MLP neurons of a small language model. Each row is named by its layer, matrix (gate and up: input weights; down: output weights) and neuron, and shows model dimensions 400-495. Each number is 128 + 32 x the weight over its row's rms, rounded and kept within 0 to 255. Numbers have three digits each. A neuron's up and down rows have the sign that makes its largest values positive.
After each neuron's rows, "fires after" lists the tokens most often just before its 100 highest values on Wikipedia text that the model never trained on.

L2.gate1094:084129160051111125104159140143177163111158148135126152131126081074153141129162098166123119136109100114131132131062107173191074152106116126107047152056133144171112120105122136144171133143165115114126120049134100104151151129136168128165126124109132157168086168094119162115153081114149090167
L2.up1094:107158113151114140174099144145141123095160113131126165217106150088127067183086063104127085143147162137130164174107118075123121110065148117176135133186143136113170178168132176143130097089089121108168097122151147140130093143095092160149078163129158149110131082165216073096135166148187121084
L2.down1094:145126131128118102130119135124147096128134113106183147154105105145172102174147103129192100106119123120104169155174116065115129109117109147146130120129115115115176181114148065118153097116165112112106103160145155093140130142117090069153122116147131113094147091180136066103086144148103159108
fires after: " T", " H", " w", " R", " K", " t"

L2.gate1906:126115066116130175141126114128186124148123142124151052044164127173110111114124135147132137142152109144130095184101135177135157134101087102141091118148129196152111099120132127126133105086167144156144132082136105122095101155133110149149160171136134057170114057155116147076105147196127119078
L2.up1906:094133047138071150183099099125170090120147103104170101092169157116116142120136140147111127164141111101097122136153094110105163166102166126157118110085046030132184130123183118169093171112168120162097111131146122099097140109149115122057120167137107117087096125086057088083151101088134052106
L2.down1906:145137093129098110140104118138133102082084114069133136124133152116116147150106110163159108123150068119118167161129124141144129139185139070139122066156086111106087160161119147110091095106137111123081123092111159132120130160092137150097085151177048110057148128064165094131134147157085134094
fires after: " sh", " (", " Sh", "-", " Q", " V"

L2.gate1980:142081123109122057118113124101145096113142131093183128109120175139142105167112109121163089141129041114145135252133117158146090128107080119131100111156162195168122143207117061133135132029119111155117131091113137166096149196105107142098151124130123148161081142118202138123156100151149120096
L2.up1980:157123163077078144145096128150081151127149085115162156122125169160091098100148149147197167135162109120145158188110126124132142126175136132118135106146094101122079162145142154154138110135150157146078164138122109148118113177140119113160106092128095152181145151189124155127152152092199192199
L2.down1980:090114146190118139145133136124105142104111081131129170118167124085142149098109085145082151152129143124110103068150132088097199139163181128125171103094163083155108105121100178109108148174093121134051133166125119164122164168108141128118056140143149071089171145130096090095021108148119069159
fires after: " T", " Transport", " w", " R", " occup", " F"

L2.gate1597:156121132122155116136146162101123091072182120113121169069147162122161141124130107142129082122148142146116079076076083098158067134178109170160122140159099176116162130178194095115137151126118085128175102088123098147112110142150123121176108095188116129184138126104074116068162161143086180132
L2.up1597:105143084099116107128128099098136160106037106123138136209129159132160131106114122099106089111101093144127157142124194100118055141130099151130114129100148120159094119178109114118171127098157124152126155151135178193134136171150124126113141186149219143117104128123182106164157084127064063080
L2.down1597:109149143224158125129105126168113159138183126134164063139097061134164115124118107123143172133075102108147176118117135167141185128131157119141169116092158146135099104090170143125112111108097135075091094179139119096150172056131183172110110191038134093138163106167129044130097180115134096183
fires after: " \"", " (", "/", " “", " Grand"

L2.gate1372:140084113103070092085129127150116141165132172166118133162196135101079142050128168131146167120078174164075124130149089091121118142080146114113154095109067111174165109151158108152074058173085129136125119136145119112095117094153140155159200181129090108144197132110164067123113110165153078159
L2.up1372:108144162161105112123117131143174114147097136110168143117170102166121092147138180132135045108141116133132107135129137138134107166129089149162106118105150147084147135145126076113134159083154135112135108106140150090090141151136156117132149105122128109105118104097144129146083091134094158093
L2.down1372:135112166138098128121125101151132172155182149179134149176162129120104192074120149126104167097093168160097126121202124118137081158097115188104149094101106139160118123176146142150090092156109150150142095107135121142075118124125135137147190178130080110139142100144169091162079074135144067141
fires after: "\n", " 1", " \"", " 2"

L2.gate1202:168064128162140066101146106129090181178165070106078094138118123165128183144114152149147119199142100164102078128151162195107137084200119170085143154136124194140095156108134136188124172102078152092138157148059123109090138144082109143098097113094147149100102086108068140105083136128053142204
L2.up1202:095111144116129158104122094095167104135101095139097105136135075110148114072178181099134178134107096077130093109131109115113168089121170098137068179096101100108109137208106142085134134170169171165110149155153114129087114123095154111151145228067096103104062149161171185133156131128106147109
L2.down1202:162116161155139097153107115102058141145153090068129103138134143136102185150093104136172124184119148174174165115170151189132115133203056144111123159151144183140132140090130132196146130103100120122149137104098140150133146132134111144118073094183149180129132132094105096113080164130091103194
fires after: "\n", "|---|---|---|---", "-", " \"", " m"

L2.gate1669:096123076053108111100095110157123152131177144038126088097144097170160106126097166056111170090152131203073120118161152088150081123158107122156155188136054100146106135177114141152152185099186115158102137105135146177138102073152101166099103157180151126124104094103136103085124143112104149089
L2.up1669:118151212118159108089135132127123127147150052078116122182120119134094108112097123151081152135132106100102083166099140140116085081124102105139117134135095088118117148080119126212082130163149107139069112097161186108140146091105094131148142131055114143089078121138079131160101098102163147135
L2.down1669:101117087112114131140158087165131147128117125133154164136139166144128162149215130077126138161100134151090120077139119124196103179170150149184039185125170128111129101168144150133150099106081171142133135165125126160108135140131135112107109171255123176130179086067124095115116169131097138140
fires after: " G", " del", " b", " \"G", "C", " K"

L2.gate421:083143140120073129168132146151122080170140096097118133105124093106134127195084144101074181104166115090115098170163152139132152099141104141151121156149129110137138114154094076149103175112096142144096131135133146108127165181138091123194148099181152151119084148164145108070128090114086189062
L2.up421:155117080132123124126148112154107091110188122125155117131089156140101168128125134117086155080089117200174155122085057098155156136112155158170139128100153092158122146149160110082097121130128106190108119129213107189142108103082144137074196201184090148151049158153147105117108145117107108135
L2.down421:117096074200147128069153140165104111172159099136124178132083089141151160142208136100117121086112079160143153153122072105166134103131123134150129122143155058168125108128172084074170114115130089136091153125170134182145097151105150135185203161146138145131069138148189128099109112112152187083
fires after: " F", " f", " S", "f", " T", "M"

L2.gate1320:083092102092126113141076168134083108144122079105161123101132078173130138128076113114101119133100058134121088132132140146160165147162097091104134096078145139142144151074160139095155136117101204125083172112134104074151210164172156132140135098133148167174151124053074108133109167100065118091
L2.up1320:094143100145057111162146131138158114119175135138094145110102097123092159153177148122154184093157109161103179121192148164109132166103130137091087184142163144072170154116169086096110106116138142129144138125176138093106132147171134097157082123116134076063156087133139154076137140172160165153
L2.down1320:102145059135041117150068132167156103116164132199135129033150121130083164148125140120136135145166069116125096160155124167130180114122198092074080115095124128122144152114120096129144118149071146162121140127159112124155146116163104071151101130133063145133169116127083148084125172129176193147
fires after: " T", " Y", "-", " \"", " N"

L2.gate1284:141181145074156169123088101147155081104079137088179099179109120130171091127164149167120090191110172175136119104102103109120144135141168140148115127074102101110157083077131125100113071129123098161097171145138168136170122115147182107152132157047138050087117086097086103094145092121109187111
L2.up1284:135167140178101161094160130097142130073180161116156101115097151118114065078161105138129208128080146135177104092129133128138117088211137127112136124173080103146126131142150128130057112101134121156086112101098170146135117149158174122086136070180141120136163129074056114139124146120172102159
L2.down1284:111143113156116079113136124115146193155154138149112127083151126105131070155130110104109177121144090126174126114111145126200135123228113167134158157202053144156152103113113127129164112081176102111125100140132141133110163133127167127120105120202183128120151125094160125153161098158194117134
fires after: "-", " \"", " (", "–"

L7.gate1957:123099084121142151125121164141125101126107134112138180142070115177177126145130147106128183134110078125092137138194162162188110065169111114096126212127148132142075139160039131163161116111095104144116177121112181136115188139125080090155139130133127103122121100144130163167104200177116142139
L7.up1957:093161144137081144127141136098161137117102106130080106067107108125111163176124117114113138086181165110116162128171129079158106120131148159153150093184133153077116185123153153085106142115124188142155152140159129122123086153145094100180143166066077118133072163142129111052109128133140140123
L7.down1957:107085095097166105166105173184105065113099094104160147191075095170166073085156091134137182170110115144136103055108146193108151140141096094069104123096141122166100092160161181141169068110102102172138113115105152103106188156149142146127157146137117144164174134176115167190109176125109172137
fires after: "\n", ".", " m", "-"

L2.gate1367:135105135118150081156176226141145111113111138162154131098106162114095123115159202167097149140159150124164104140151093152104131136134124114143159074109107115110202180126078154087168134077102139143136109125126124147162138147195130179129105138053094110117119125122089108104152131149057118125
L2.up1367:105142129137130072170093162146131082112113153133188087148162125105091101145127107135209105076083195136153142150124159172124192098127074104135135155130123238150107108150148145117067149120126178138082094127111170083126180166090112119089144181140140129108072147142112127105101184110093182084
L2.down1367:142188132142078157113081144138068140133102178111136116170095136176062079163130131197175082139164099117106129118140153115106099158131135096103106105137114140173111092107141117147135119147138154170083124150157115103121128136117142109189135195127136083181177153124132138153134106140152099179
fires after: "-", " \"", " (", "(", " $", "$"

L2.gate425:160152146152162089102090173128094141107102133099115138152105098169164188135131171159116167146140133159149149131086100157183088094208142147166135112129098135151150134149148182136183129110084155109141118156128133114136147171149102167113101080161174141123175100125114106086127113103078177105
L2.up425:082117118138086143144150145150172134105102136175064159123097131097121100123113119129174070155121159158084147099152097167071175132119112155140214117134143126106098154138157124070128177160133121157141149079100112107171152156156144099159136135062160092070126193097130131174163116122067153156
L2.down425:091084114161125113153119100030158164161160116128099147129115117102119116128076116118174043144121175144137164157115134093074169089100097072121206144187081096105079150113170131163165117106135099080125145110100132125193153162119118150136110142078149099066090125106121085116195134095097155138
fires after: " \"", " “", " (", "/", "\n", "("

L7.gate1405:114147162228120158100111161122141101121096155117177123118167150103206168124131188130076153120149124119158181140122097212093116155164161108157110119150093126122113155134151082067088103085163154137118104162096137132123153161130127077178127102043129162077101061111178157157105083177113148027
L7.up1405:102103194100108099152112092146137136140168099129108109150151119171101106111093123143122062112094139132143131070204155136115124157130071118098083147083121144092171157150129090109171163175148118084137169148156122100125113086165158065111166209154129213123149104098123087161072182147132154132
L7.down1405:112126085109134144085139137183081103068180130151151137117144151177122158049115137098132115144122153168178144165125119152132155137180109130107115172158089033119093153157191111118121169141199101125095122139125145123182134143096192148159143134104159128107147098132166168117159116134155130118
fires after: "\n", "c", "M"

L2.gate993:185134136124102093154134131095134125107182154161185084083149140101121172140110130152092098127169163101121053186124063112160144192136130192099087122109124152102095138144141156093077134170085110118142110128165103123112112170203095111167087120111081137135128080059123165109149128115139174090
L2.up993:137132129142136112138131130128154094141168152088137143105137063130169159129197162150125110147104155119126081115110138132122114110128139137157155151166101143125122164179075107059156137101176141188076093135132080149095080185139129164064106144176104057100083078111133106122079146169095119081
L2.down993:187114125128132110161124087100156167107114080179141050119146142087107169119081090167085146077142126105113090162127071103120180159098146167153087104175141151112082130159154111157126109156092123148162135106149140101101092155153056070188085091135115151107172119097157183136120102112191174122
fires after: "|", " \"", "    ", " (", "-", " un"

L2.gate1625:142129180128132133081097093113122105140092170152156119147119138112126178126102110144118103158116153124101167115124103083177186145190145169169113100127125124176162142204178217066138072109055106127121131046165163181162113113117160171184112151092123090172159125125147167070107085097089092120
L2.up1625:140138150119145122113064137151106113178080146093133148144150115097207150127107144178162078182137121208184082148099059120100145207213159098172130128136139139172145138138134130098126115132129139099145112132109086159175083170183157124172128167101106116115110136073129130111088124156082164116
L2.down1625:157173113116110143148145117111119081117126202169088149179117195128111104136115099129108156123126116069147136112181147120185174067109112149111124144130104132086117108134162216107186106074103112167133208100141180084161167094087096135111131127115144087174136149211170145101126089114167120121
fires after: " \"", " (", "ø", "-", " Ne"

L2.gate1152:135124198169098109156100168119134133111121132105079111140094113093155121106154106140147127182146134125125139122146140114072155132138103165158124133136086077178099129069109158079151161049140125192122096164164184136133129172150079140010157206073120141117113090184108120089114148149091152091
L2.up1152:076131120124117112109078130129124167136150137127141070171123131166156105095099155136118106147172161134000142123126137179102178123146131182149117147114112100121093171072153128103091137100180157171120172132147140154119141082159131117093128128044111149140108108146149165180145123196122085127
L2.down1152:128111147134120140172169102112135184165155110132134151160146198119175135107102092110120091125064145111083177163110107179129144156116143146116131142148154120056085143090115132198085047087169140135135169140151130128170161046102151080120092130157114156141093116081060108162076067128155135114
fires after: " \"", "-", " (", " e", " Label:", " g"

L7.gate683:088078116138096100097081167126178157229147132108168135171130113137166158146089121127131068098150072128112095188099154142147158130153141083180118141121181123041137111125092144098142158138121109140127111085141169152196167156150112140162134118119144119151079092086116116141090104051132115090
L7.up683:105174110061131106174146111123154133234130152096153092170158142100179119162115064053052082137134118116125125157175137135134178060134155155129127108037176156093115104084053138103155127090076097130076082092113134138157121080133098148098131191149119122128117123092145146146131148094104161178
L7.down683:132193080061138128143168067177066166091131120146153127130123160087119087124188098093097179123125165111144126098169086134066064089127150182089070116104117140146128145084137150124148099084085113072170159159132101074090103102120152161089117144153088150117112168132161088111159117167134203206
fires after: " |", "|", "\n", " (", "\n "

L2.gate595:130125108109069103112103129172135118160151185110125096164104155115173149118165176115118108082108119133112107053105107201163118131122072108142122191141116141140140112174196080127153121102113089125156113103140182096162115105154149127166123114107153135122116146105123112142057105183107154147
L2.up595:149131141127146189119101134135171171159144143065133150126159156145115155100102164102102171134132151138136114091081115087108096120161106179120094134076098142203134121175103088158116074129132143093106086231163162126086139157096145140149218221117180169172114112123164136092095107122106148089
L2.down595:101061143157138171096152108076198143156143096064087137187153131168135171095124078150093190134115182131104092088108158154133093137145128169156093181156142119119095139160152113134122125075170165111151095184155113081125192143082203100104141154087169151175130157166144100126135148152126133166
fires after: " \"", " (", " “", "—", "/", "\n"

L2.gate1644:119149103076092158113119130126125104131113206126121125191142165112083084072175083116145127171139060101147142122102115129095137128113121127059146156099118081061124191104178139122156101108132167130123098127160095083131131082141089087119100066071070127115115125160085159154134185108157148122
L2.up1644:096076125138112115107145164148123133130173166128137164112115149115126126114165089106147045119146122161130109143177134156144134105143119120111160182092151088122166150157134131136121175096140151161119178093074125124127151098160130133142119107115163067096151113076166139158093141160111152157
L2.down1644:101118148092082148138059156151149111091094126133137153150156139100130111125121140110119171168133060040184160099117147149151129171127153166161176070154123159107133095072172159101125068138165149188192132146136091118188145105076116074137187162136109151107126120169128134104134134148134107083
fires after: " K", "k", " k", "ik", "ok"

L7.gate1283:162137147161065101139128081150125121154138171145115165126138090139119141152133171138169179127109158110200203126082115094142104118123174126128106094096121166049163141194150196115190104131105164201177121115180073117118107115131148100113117114136130124228108110127189097090080100108078162112
L7.up1283:150110135167119121169146172150088184135148109121186144136113174122123136154103155145178163159185128069127119097147164137133108189198184197103102147139157135152147105153109089114076141149151168121147140097140134149169102190114144070092138137087080111119105085149086150164180111130067132110
L7.down1283:137118098093121147096137172142127100068145102169149112070101128171191108103108112131103147108137082154099102078119135116131161167087143078157134063081122154097154065115167135128134085084194144137140133104095159153128155130118131136129139141074156139175167137184100095131135113155142106103
fires after: "\n", "==", "==History==", " ==", " life==", "==Career=="

L7.gate692:143155099131102156058118116141141183116131140167126136163109084137104085119162068130165178144162142172114095127170126144177111097162116084165062168066081161151079128148075133131139147164154124158205236149162093105167123142185142138141055142122165184128082113136126137151137101192156192153
L7.up692:166134103091158225131085127139168182136129104175132108197082101164098135156151122147102086120116123148140104170133106175136061123178140199087192163122137162144138108105127090120083131132090103122140145164115093147171119101137182177150095137135136218098147102108114125187148127162203130134
L7.down692:114070133139115124136058122133121092107164077085089109101158149120190157122126205154108074116121148096113120145067166133095134166080157162112174088213164123108178121119139117176161134132116190139107068163077124138069178096103136166134170159107075070093154112125165089108134165100093116052
fires after: "\n", "-St", " the", " st", " some"

L2.gate1089:143102068144103065139151149166107097130107162116138085084160118111127153183150125162146099188127121124164083083119085186209120124161128149118154104145195147178160096089199096159129123066119040113118076143111114103113158130193127113219138119108154077158154082135117131162108147158101111159
L2.up1089:107197083160173161113170099082159129103136163096110126109086126171119129089108057111127135166117092140116173113143163092141137055125128107124121134163142140099070084150137100145162168102138125124103129171121143159156120158124150113108086136073125145070083142132151126157117106159096156116
L2.down1089:109180142171186120110093096129137142180172154087135159130144087184126095087067101069145152177125122140117168131125123130119141122149120103112114116144117167097053124128137084120124193070040157084120124145146143095147136089079112096079131116104119145116161139121092124108159153130104117066
fires after: "\n", " d", " re", "===", " \"", " p"

L7.gate1459:142145140124117128122176128084164158111128140121140151160146127131105137176090132137120142041100181087170176128152095148113122121112152082143142129125139127113183154098116061111158071117119168120129168106137106133158118125126120131121161111147175106146146093099125063141143161107133126078
L7.up1459:141140127118111094151137163145133158127131146066173133091119150116150151078118134128113105081185138147143153180050076145110154122055115113176054141172032147112148133155110167136123085155124094126106138134154140134097119057137166120141175091083117124163124048211108110095109108129130151100
L7.down1459:136189087100111164108122114143174124100122102127145119193165085111090070152123093085163178087090137051161148126081110125047139117121164088079116133129115132134161123116140157129124075158082165150139132123113156128119123213130111155087116100163180117080138145097120079083102109101104164075
fires after: " in", " In", " 15", " 17", " 188"

L2.gate341:093132155135128113093164175121129119103128119063102135129169157092123139125109143131134138129094125146144173111198158136139176181160104086125160105125098090119129094116121079119121143152187150089103086150136117089144136061140105092155158101091133128088146131148120085069101180183096154140
L2.up341:055170167136110099122123106124164194171078106122173139128158139120144118157115110151124128097177147123101101190127122141157158093166145082154120130152180176107096164140166124117147154060168138106099136142162123122141135083134161168130165070162103124123094000164141119124106127106129078144
L2.down341:144157161132128188098127138120114000092150124117111037131133061139180156134136148083140114148156110124130121106160172122147110141120139137138162182137075075155068152143089086133096111137174162133069136146108130106111184118086127152161097109089175159133158143092159143146143096159094167130
fires after: "\n", " (19", "p", " am", "m"

L7.gate204:128078114124093147153088092122177131095090133100167128113157174097154159129140155106199119114162111090155083157101109123135110116113079131083121165112198153122148122173101109114134127148126102150152116118154083098123147108116134118107125195142173136129102066199171156174112084101077153090
L7.up204:105091111154098079137146155148106101135169150154130072093192117104100072107115178145114165122205090116098166090094159150177161095095119125142163134092189157166112123163076120113125138118098156170140082097138170159108109164115078085032133174164137121143089104154180137151161140143178114106
L7.down204:082126135129201133104151119129101149060090147167107139112178153175113126104116112181079181097110090179107125128176176111092117107134100136175134114133139147204102114125135123125186141118146137119135077108117115073126101128105147111100200204102097144083141105153112091137113161091078115138
fires after: "\n", " career==", "==", "==History==", "==Career==", " =="

L7.gate1572:144142090110094135160122101187144055129125065125123118129115127143112095137133165151088134137089163144132101113133118141187099080084087155158188179090216170106111141146130133138144123144094109137055115151083150086130155134082148153113192130125059190098102146113083130178173100076141149143
L7.up1572:125100073109145134163120134156178054143124145179137057078188135166119069167161104139172114120101157122165047088130086119146142038068097156132109157154191185121132167159125139126188093079044075142141092142084178122162152127144145147146152185080153136106114124131153062117144099132113196138
L7.down1572:125126200180160137044114171064104199124160162122127184077138100090150118119084120087117113153206122106149151150130165113081103112106166115113159105175051077151096110088109131163128156133147153113176140087145140076115167154122130081124094078113122121175140125139150118093090146119141121125
fires after: "\n", "=", "."

L2.gate752:089221141120123100113106157139150155155110104125150168139122103124145097135148119148124171125126115160139072146071147140152149153105147155140104159186218122082131116088208127105140061134140145141132144161135117120095109240071118156163163086111153146134097125129127176118104105151167111103
L2.up752:114072112136101137106145077142178059047110140114142136172159162121068071147147102101127144100119163096117156137153114165097184162080224135120123117135144143126114114162148123135115067107142178204132097122118121080142056093115153096159150115091134200129084136076131095081146121158182115185
L2.down752:179047136190128123120094107118166114074092124138215209082145103163168106126119115138131145111159131126144169111177123116096138189055144114142155121109142126108145115163137125144130100123084127146135135162144133068117106100120178106161152135104088188089051133117154097062132099131147140133
fires after: " t", " T", " w", " lo", " b", " K"

L2.gate1478:075132125124096087105084139138142137139177133058048074120156117179152131109120131132099079087135098130114080167134144119126164135143182153144110098166114129128148080085143121123121150111136170125136122108206138153117161039180191137131200137095133177113197067120117129107088165073099105108
L2.up1478:166185150159106128087122100085111187154139078178090088152119103097142050128169156114107115110136120127138111177115147159123164145152155097140116145154086077126100052159138102162164093116152125113155133125129100090110101141171105081059123080121075128195159143116087103138178131116121086111
L2.down1478:141131168186125137063103169114057068090156098067071133115148090153160119122160080136136176071128093125133130115149116166122160164138140123187187121081071117179097117161133088092132144160154126132050116164107076090097150136229069139047101132127113139158182102060131144114169111138141114149
fires after: "\n"

L2.gate1938:134115126144101086118082113123153116146129161139140227144125102088160139124165149180112134133158104171118116181064096123136145200138123104135143099134171087166157109113172159102104172101120155196166117102091133104143122177162116151143096104076111131136046137095149143136148118128096173111
L2.up1938:071081067165119118101125104102146116124153062165117138108190125147138161066130096157126098075175125151130153131144151149096107061149171090161112147114126146179133105119108126125157079162142138190119134096134070142103155146098125175097103123178133165063094114078114123077105130112216176090
L2.down1938:107071028118140115122130126111158123089111110154143138129152103138180183086184108158133110116132119173136119108141143112140137083151161119145094148112125137162122164125128168096138076171113127140089150096129083133136106151110125153092087109128093158088133141085136105103104121113236145100
fires after: " T", " t", " Y", " R", " r"

L7.gate233:162119094170120152141152164140144092139162126111124169089178095149092147107108119145127108088118140119202142088137136099177071157101119086178115134119093123081143117162179152136129128184115167162139119152091120105129109100146151133168091117132110137179099096117093076087131140109136208134
L7.up233:153154130197053127117137173083159204107121147120073158089125135135166179093094108137135148160151098088107137210120121164126078160126115127139095124159097097157151158143058091113099077127139107142163152144123074092118104083142124190105115100123162127112119117140169103130106142128134139106
L7.down233:123175133092161116152204122145149096095166151131122116139156123107100153140128188085154115084131122103143221137125095116106123133113194125148125151096114127104135152086140124127190148115105184157129130176105135114120069143102069128105165096106137135138141115147100071108118085142157125159
fires after: " in", " 15", " In", " D", "In", " 17"

L2.gate312:129104101124072136068150111117145102147060145109134094082181098167148172164140184125174111130190162144180156106112060145149069149110144107138092135098100156094145111085094104120133106121109142118137150149175114141179113081148133078149193157083083115138088103145115098130131104167093196130
L2.up312:106092129103122098112203159169112104157102142121106092117225125197128171140155160135132110122141151173133157102137135101138149156140200144080153147077093137083103122125123088121132129166045137143137131125102140157168081135141145078194106148123135108098153139117112147165107115103082137167
L2.down312:122102130134104126139205178178138153158110155157106102130190127206133171135137081163140114139145172129141144110123176060163147127123204114114136140122118151091118150134138153102117147158078160102105116138068142171104100156142115118127062150132167102117139131104128115143126083093106092171
fires after: "\n", " \"", " (", " “"

L2.gate898:122206097149140104149100138141139138128069112177115097064176159121170141132151074141185138093110141083083119135184097116089130086104134110149128116118072107127183117162095116174181067121102113172144148145114157155100084141226121090127080118143172139088176073111158093201119095091172147056
L2.up898:136164128197140131147139111118140169147080060173129118097152119082141134097146090080128138083106118122069152105113139070101156143109168105177168122118070074145157140140144132183163096169105132151152117143124205117178136152171152137147071140159208119122103073102113117168141132043143182072
L2.down898:119141101140140152129089115170083099069137107145135062087142108102113112133116140133096093130097172092116073133173128130044112143115146105087119120133141135138160112110106108116158135137134180136124120098098156064117138078130077115140114128148128147117140116160079134115159155142196096119
fires after: "In", " in", " In", " of", " May", " April"

L7.gate1354:167162120143099113150144141107157123112145139148121142078200076081128112137143106070111092113123145144204152145101086143106119158145134143140125144135143143143137163125087138052151096114145088146071129166113115179119134181164115088088130067051162086096116111149122109088159122170072195075
L7.up1354:177098161153114084149113116118172062094123144086071107119146108113188198102150096090107107113088097149152083135112164140098106178119181136156124136093148125128127111130133123153135098138161106110114167161176149145199129106109149124162117140117152147125129153039123119192121130124026166078
L7.down1354:168167092118145123165138107160116152122160115111134126128167101105099178120072124113079132142096174090196199160100117123066159161097121145062064170136121131165153142129077142090111111189124117121096130188102146116101172163131089170070128072086161140095129153152037134148169148185123170118
fires after: " the", " |", "|", "201", "The"

L2.gate1985:109131099156101100156114157153110153150192173129140166063094179122121193128061100104162134092109138177125133144095116084147176186128048156186159163088091119144137135101075150154126180098126105147167180114155134097143101167169098166125143136120187098179159091083162075100077108108026140110
L2.up1985:075184119114115079109104096154189108126132194065133164128118131201108124104140133138119143168123159129113094064163175143115102087122099142134087110102082151083135148170148089112160135153120142161068113158144117139097094152202154076131137110129119193156091131171157117147099102163157185147
L2.down1985:075174154111103102122105138157189119124104158084128146093133161172127095130131104115100100125110126194109078058149131183094107138124120095132150127103059117116154147168156099127201142142110126100121141151135139164133119183172118100111146087063143096160067094151155102142090107100164210151
fires after: " \"", " (", "-", "/", "i-", " “"

L7.gate1680:073132144120060132066079097147057136158096130120151114153095131165171133130058120186085133115133110176142076128131096143149114117137129121164032100176089120097118104110075103137139109075084125101176165155197064149092136172207097153119114184136145113102175122110106130141054112094161139123
L7.up1680:135162105147176109127157163105149120121131198090066130111120128098098135189104063117179080175146188124123138123123112168138141091048149147176132127195137191130113113126078134089112102110168145169112087146093140162109118138043078129131167148113085167143114095145159151084149144155134145112
L7.down1680:114142110044103108124107156168164102152112097143195129129131156139129126135089087162171138176106111167090106126130126091167130156139095109180096092141153098092111139174161156134168123125211155163131139119069071157095178140201157145132096152139182135127147111127159152121095132075096105118
fires after: "\n", "."

L7.gate1803:096142169182072139130080107140110129195117190107133135115139093138199145108148213138114106153124114154113107106121125112225136087158092146130111090115060111176134103093118137135144135140098106147137160192102174142182163130177134108107113082152124081176123116086109171132137159099152101165
L7.up1803:142130137110130170118092185133077109158131133134162117177126101124162150101116114205118106135124149114087119127101134127090158096105108153153074149097110121150121114144184144155080139168133118153115162091139146098204134120176109132150150123111127156040122150116116174177148119138194151145
L7.down1803:153114085154105133142192147110135071132101101163061171198133110078109145137087176153141115103129131173143094094157182099120137183128115194120135105134103135078111159146142116102164107170104076180145146144139166125136101118094154144167140101086173060180128124111109160105103116143111117154
fires after: "\n", "L", "M", "omen", " L"

L7.gate125:113121130174085162125107124132168160098156169172131175084104133098098113141162140119059096109170119189106163132132085055127157168130107088137160124097164133129124162165128119192131123156089195141147127157143135108138132135100178092172130083099127122069101121104089136125123105168190181116
L7.up125:085088146116166135097120126092113164136090107124204117187063153145164097125138136089107153125107172111120106153089176119084092093166064127146148101162126112099168119134139124098129102126133104166110153066118113128138100160089127151152116141118199130149126168127104200170143187166064138147
L7.down125:103120113097062153166143153121116154140140116126133126050138162127096085139113162095156139077119082159053087135123160147100105128129105121146146109070121132168131106128127121089132113098121111169081176136148117119095173136150151117090165092119127194156114124126127148100158103145170198095
fires after: " Sm", "T", " T", " t", "-T", "ap"

L2.gate1991:101150152138146200127152166101124101154143156114102135120120093200173185115166139138134145141156135091143136104137157103180167111126083139134138179148092108139119095147112133131187191107144152112071107176130133150096135085134203159138165173108116138109103134132144127056146112087140165170
L2.up1991:117132104157115147095148147124079165103126079161128138094166101087089141096084128127114132112116144128124210155142158173122109181138123164120150148159081115147142078098149119149104133115155119129102167135149179105118155093099149116088156164146127153084162117105106118127115127150104186162
L2.down1991:100140149139150105163134140100146095153083174136144137073123132165167176109147134142128112167142154158096088144111120040145122106114134115130124173102145143083064144151097101075192179069144145100147138165127112157103058163140145112158181127071130124138088127153176152102173148112149107136
fires after: "\n", " d'", " F", " f", " Sch", " (18"

L7.gate1596:139123137160126137068037137143182127109122168117129103162114132183138063148110099149114070086128136147120088122128140147092104090122132089186135133177093154093117124142071125143193116213145112234113141123135129168134116112167143078193097126114127146121149130105084120190120102168106136139
L7.up1596:131092111142154160080110161151133152134120129113127098172097146120108104089098134100103111134089093142106136195121119106077090135170149136157184168132053122102108107145124167140139185187101124186127163144145139139083134110150186147187090155162136156091113103082130132161111131119142122147
L7.down1596:132138135116128156188137143120094099105146090142095124101067132073123159087119155104136188192061089143159240203128072121092183211117127221091147127141118123162107167159147087096046131127155119072087136152126148148098141100123133160092089136121104110109100127075179178060138117094107153076
fires after: " V", " St", " K", " T", " G", "-St"